config.yaml
norm_place: "pre"
positions: "learned"
attn_scale: 0.125
parallel_block: false
init_std_o: 0.00353
beta1: 0.95
batch_tokens: 131072
train_tokens: 1029000000
MLP neurons of a small language model. Each row is named by its layer, matrix (down: output weights) and neuron, and shows model dimensions 608-671. Each number is 128 + 32 x the weight over its row's rms, rounded and kept within 0 to 255.
A block is one neuron, or neurons of one layer that tend to fire together. After each block is what it responds to, as a language model described it from the Wikipedia text at the highest values.

L9.down1055 [ 83  80  71 106  86  82 142 163  86 170 110 122 150 123  69 130 154 102 149 179 114  78 138  56 167 155 133 121 122  91 118 128 133 121 158 136  45 125 131 186  91 168 118 141 120 156 110 172 143 157 126 140 102 147 146 120 144 124 151 116 172  98 153 106]
L9.down1358 [113 124 109 134  94 120 123 148 132 150 115  93 113 162 151 138 125 123 182 168 162 106 138 150 140 129 151 133 112  89 122 135 144 138 126 182  99 114 134 126 110  86 162 157  79 141  95 117 184  84 123 131  93 171 109 110 145  80 157 104 156 169 209  96]
Description: Final word of proper names

L6.down22 [124  92  79  89 150 204 141 125  84 106 122 134 136 119 164 117 157 144 120 167 138 137  97 141 121 182 140  74 107  91 100  75  98 148 131 101 153  93 149 171 124  92 139 165  85 102 162 151 126 111  96 181 120 166 134 161  84 100 169 111 159 162 134 125]
L6.down318 [128 141 139 140 120 118  89 120 121 195 116 103 195 138 131 105 113 127 160 134  96  75 131  92 119 130  99 112 133 124  85  74 105 176  70 125  96 135 103 137 137 133 105 142 156 139 117  86 148 147 149 219 190 177 143 104 136 137 146  84 120 173 123 172]
L6.down765 [ 85 155 121 102 105 117 168  79  98  99 161 149 173 209 151 103 126 192 113 116 174 108 166  55 167 122 127 139 123  94 178 148 152 122 134  82  94 134  72 172 145  93 132 142 110 139 117 144 118 180 177 129 148 148 101 134 197 138 140 125 103 118  30 159]
L6.down1025 [148 100 132 135 131 108 108 145 148 176 132 114 119 109 194  97 143 146  95  59 139 124 127 132 115 140 146 123 152  78 111 129 108 137 131  98 101 107 149 123 107 170  97 138 162  95  95 134  91 104 126 116 114 101 181 101 103 168 150 113 119 134 130 116]
L6.down2501 [101 119 146 159  84  91 174 134 156 159 104 149  67 108 157 107 114 159 141 125 138 147 103 152 151 151 109 167 120  99  73 114  93  99 157 149  98  30 129 118 117 125 126 127 115 164 136 115 106 153 164 123 114 175 139 127 144 124 136 144 124 139 117  66]
L6.down2582 [179 127 145 107  87 130 154 114  68 142 108 168 142 129 111 109 184 181  83  83 173 160 120 112  91 155 138 194  71  95 174 145 116 147 128 176 118 152 169 163 148  68 147 180  99  97 143 126  84 148 138 133  97  91 168  97 124 129 123 114 203 109 176  65]
L6.down2963 [ 78 110 180 134 115 167 156  75 125  92 193 169 143 117 168 130 132 143 127 138 174 102 100 104  71  97 124 134 129  89  72 177 128 145  54 131 131  79 122  97 129 149  67 141 133 101 128 173 160 130 124 144 108 131 123 136 105 142 124 104 138 136  72 117]
L6.down3051 [116 142 134 125 116 110 124 122 124 163  58 120 147 107 200 189 101 138 117 132 154 147  93 104 161 124 151 154 168 123 116 115 146 121  51 106 157 132  72 166 161 135 134  79 117 194 133 143 144 104  80 166 211 121 167 115 128 137 125 133 140 134  94  97]
Description: Word-continuation fragments

L3.down98 [179  72 155 161 130 161 140  87 117 110 127 131 147  37 146 102 116 165  49 120 116 153 126 144 129 105 113 102 139 174  44 110 132 131 149 192 107 110 120 153 155 118 148  87 100 105  99 132 127 158 120 170  79 114  87  96 118 138 137 117  75  80 150 121]
L3.down276 [179 113 153 160 123 118 108  88 147 122 116 121  88 116 120 142 142 103  93 122 136 142  97 103 148 142  92 136 128 123 123 135 120 181 142 126 150 120  78 134 174 158 130 125  84 106 118 157 125 103  90  66 183 125  61 122 151 106 107 143 184 116 110  98]
L3.down296 [181 169 128 176 108 119 163 153 104 114 160  94  79 196 180 144 146 112 130 140 158 127 180 120 118 176 131 131 120 115 107 128 116 121 103  72 176 127 109  79 159 160 135 148 142 108 164 133 125  62 181 152 128 170 113 111  98 167 135  56 117 173 120  83]
L3.down2582 [152 168 100 100 105 139 126 106 170 138 126 128 162 138 160 134 129 125  82 190 129  96 146  81 119 142 133 105 116 116  93 116 108 115 122 104 121 156 126 148 114 136 106  94 160 101 131 157 108 125 142 115 156 146 135 115 229 197 100 107  93 130 133 167]
Description: Plural word endings

L9.down1621 [ 62 127 115 177 134  92  76 134 136 108 169 122  81  59 156 158 156 106 116 103  65 112  94  90 138 134  94 114  53 152 124 133 132  90 183 159 171 131 107 101 173 115 127 114 154 174  96 135  80  96 117 147 146 153  96 127 119 141  99 106  99  91 115 143]
L9.down2588 [ 39  79 129 132 148 121 120 145 136 153 121 136  99  97 136 134 163 118  92 199 160 116 144 133 151 155 146 160  92  98 101 133 135  64 120 216  70 107 124  51 139 152 127 140  97 156 138 107 126 149 138 105  67 139 155  91 102 147 118  83 164 212 139 106]
Description: Sports score separators

L6.down105 [151 126 126 118 170  77 149 135 153 116 153 143 138 151 118 169 155 138 157 138 148 120 148 121 185 133  91  96 157 139 179 125 139 155 154 170  81 125  68 185 147  93  92 154 131 132 109 133  57 187  74 157 100 145 135 120 122  80 150 178 211  93 151 192]
L6.down763 [114  90 102 163 130 120 146 126 149 159 165 100 126  84 135 157 136 133 120 160 124 166  89 150 140 106 155 102 142 139  90 139 100 157  94 126 137 119 105 131 105 186 107 116  79 149 127 129  94  77 161 136 130 106 180 137 131 138  96 173 157  85 127 165]
L6.down1275 [ 55 150 146  83 136 137 132 125 122 129 154  81 226 119  90 112 141 125 162 119  92 163 120 134  85 205  96 105  73  91 119 164 117 163 117 227  98  99 135 101 132 136 131 159 121 149  96 131 150 128  84 147 114 121 149 109  90  98 129 151 140 129 111  88]
L6.down1357 [136 124 128 120  85 152 125 155 147 123 100  94  73 149 158 125  99  89 102 104 150  87 107 104  78 106  73 119 147 109 105 138 102 132 116 116 164 115 164 158 177 154 132 151 150 148 148 121 205  76 212  24 148 150 143 134 157 100 141 122  98  96 133 110]
L6.down1498 [136  98 170 141 122 203 119 113  93  87 159 182  72 131 128 137  50  98 140 133 124  73 108 169 132 139 123 132 114 125 126  79 118  86 130 126 116 141 153  98 163 112  69 121 122 154 160 149 162  64 218 130 121 173 150  79 159  89 110 128 104 107  88 138]
L6.down1864 [159 102 161 115  95 131 177 179 168 100  69  83 103 165 141 111 140  85 130  18 154 146 125 115  89 137 166  67 192 105 140 145 181  89  90 135 166 103 173 142  82 166 144 101 117  97 175 124 127 113 199 176 117 117 102 119 115  90 157 126 199 117 157 163]
L6.down2141 [ 90 183 143  93 100 144  98 117 178  72 146 158 132 151  94 116  94 111 111  62 175 100 138 155 119 147  41 108 136 140  64 103 110 153 152 194 112  87  88 131  95 123  92 105  83 122  91 171 111 120 156 129 135 123 148 119 128 177 165 152 155 113 146 143]
L6.down2258 [154  78 133 101 153 147  88 148 129 108 110 115 104  72 129 176  95 113 126 135 106  98 172 104 162  85  90  84 168  85 160 154 134 179 157 113 156 113 144 178 187 176  93 158 125 101 182 135 107 145  89  83 105 124  71 120 170 131  91 134 168 107 100 129]
Description: Plural noun endings

L6.down17 [152  70 144 150 168  72 139 109 134 131 124 140  94 107  91 115 139 163  63 125 156 136 116 192 148  87 157 115  93 164 107  96 124 118 164 225  95 208 174 168 145 162 104 154 168 106 130  89 152 174 141 160 116 111 117 136 157 168  99 133 175 133  95 119]
L6.down804 [178 118 101 113 113  72 182  99 134 188 135  72  92 126 171 132 138 159 176 185 141 153 127 161 126 122 116  94 134 185 141 131 188  86 172 155 199 121 115 150  82 147 137 137  91 151  93 140  63 144  81 163 153 107 169 146 105 156  91 171 165 135 104  86]
L6.down966 [119  99 148 115 105 110 164  73  79 140 122 116 101 175 185  94 110 100 172 112 215 118 110 123 157 107  89  83  83 105 111 136 139 114 151 151 143 157  98 144 167 152 160 115 127 108 114 112 117  83 160  76 147  96 110 113 152 152 116  97 153  36 122 118]
L6.down1660 [109 138 156 158 151  65  88 161 101 131 105 158  76 106 133 117 160 162 125 190 123 151 102 127 183 146 124  95 148 110 201 129 127 113 123 133  97 143 118 197 140  72 140 116  91 158 117  83 153 127  87 110  86 133 152 151 114 148 198 223 237 138  78 117]
L6.down2434 [120 144 117 149 131 123 170 147 150 125 129 168 146  98  58 119 174 141  80 102 125 183  98 140 124 109  83 141 115 138 166 112  90 105 208  63 122  80 172 173  53  75 165 122 149 127 175 133 105 157 205 162 170 126 111 126 162 106 151 175  99 145 100 160]
L6.down2523 [128 114 121  92 123 106  93  88 129 146 115 139 122 112  88 189 161 106 107 120 128 149 129 132 148  54 121  86 195 138 140 133 131 137 177 111  72 137 125 161 150  30 119  51  76 133 140 103 170 125 136 162  71 163 127 153 125 117 136 183 150 134  95 152]
L6.down2886 [140 204 150 156 140 207  98 106 146 162 100 155 135 100  75 160 106 118 136 126 184 103 160 123 196 102 129 151 109 144 222 142 118 116 128  95 124 164 112  98 166 127 129 107 149 153 164 130  99 134 164 149 117  85  99 124 120  78 120 141 102 115 131  98]
L6.down3049 [145 172 184 146 146 104  75 152  94 143 161 152 150 111 132 110 120 150 132 164 102 100  77 132 106 153 157  87 116 160 128 139  89 104 129 119 138  64 110 137  88 188 154 134 149 113 132 139 172 151  97 154  88 161 137 122 146 126 164 143 143  96 151  93]
Description: Score-separating dashes

L9.down545 [104  93 132 113 104 158 150  53  98 108 177 148 123  39 157  86 118  97 159 115  72 137  47 124 168 159 154 160 119 127 175 141 136 161 135 140 155  94  95 122 148 114 108 125  97  73 112 164 118 131 185 102 199 106 110  89  77  87 186 143 149 139  76 152]
L9.down1184 [128 131 110 103  97 102  71 130 129 157  87 139 132 152  90 131 103 135 120 112 160 113 196  99 128 136 163 134 132 105 132 128 150 112 125  98 102  35 112 196 106  96 226 218 174 138 106 129  98 120 100 135 216 113 156 107  37 109 117 131 168  81 160 109]
Description: Mid-word subword fragments

L3.down241 [124 121 133 158 163 151 115 114 116 159 118 143 108  99 164 165 114 201 173 142 185 158  85 140  72 157 122 123 126 147 102  97 169  99 199 113 151  82 161  96 130  81 110  78 138 109 129 185  88 125 127 171 110 128 139 149 179 145 140 160  85 137 161 104]
L3.down1050 [ 90 129 111 119 116 145  91 108 102 134 127 115 136 157  77 130 118 142 142 176 150 158 110 167 116 126  94 153 187 122 121  66 146 157 111  84 109 104  93 138 137 140 132  81 125 130 126  75  87 127 105 125 128 203  85 119 128 105 124 147 163 177 141 121]
L3.down1816 [101 147 104 124 164 139 104 119 106 186 121 115  89 113 121  68  80 164 161 146 133  81 150 154 118 136 138  89 160 136 140 142 116 135 151  97 166 137 160 166 130  54  90  74 104 174 111 141 100 114 137 175 136 170 121 124 111 135 158 117  82 195 124 120]
L3.down2859 [112 108 106 107 126 139 143 121 116 184 115 114  69  92  68 118 126 121 145 138 135 151 153 172 140 106 108 174  79 173 119 151 142  70  99 182  92  84 166 121 120  97 170 128 120 146 114  97 125  91 133 156  71 121 151 155  84 173 108 171 176 159 179 128]
Description: Decimal points in stats tables

L3.down459 [137 122 130 124 131  91 104  91 194 126 157 174 113  85 125 121 100 107 146 123 130  76  98 181 144 152 126 162  82 124 149  85 110 204  65  68 134 185 125 154 143  98 121 131 151 128 177 113  50  96 125 113  99 177 140 134 105 114 133 126 169  84 120 156]
L3.down761 [ 69  67 138 147 132 148 124 171 122 152 198  97 131 122  73  98 105 139 120 123 135  93 104 145 124 133 112 148 138  87  55 149 148 172 118 149 124 114 177 162 125 134 115 131 169 140 106  70  71  91 145  46 134 178 124 151 161 104 127  25 148 103 146  96]
L3.down1771 [184 109 125  62 189 168 124 117 147 145  59  88  99 101 157 119 127 114 108 104 121 121 136 112 175 114 136  99  43 133  97 108 153 152 117 159 108 204 129 128 123 148 130 127 129 103  96 139 136  95 151 138  95 133 119 136 146 141 162 186 182 119 103 140]
L3.down2512 [162 135 163  80 101 131 202 106 126 135 173 130 182 102 145 125 148 163  88 159  92 174 196 150 127 139  84 185 134 118 121 153  95 104  89 115 109 116  85 131 181 138 125 180 119  97 128  92 138  81  96 111 172 168 149 166 112 103 113 114 160 165 116  95]
Description: Word-start fragments ending in c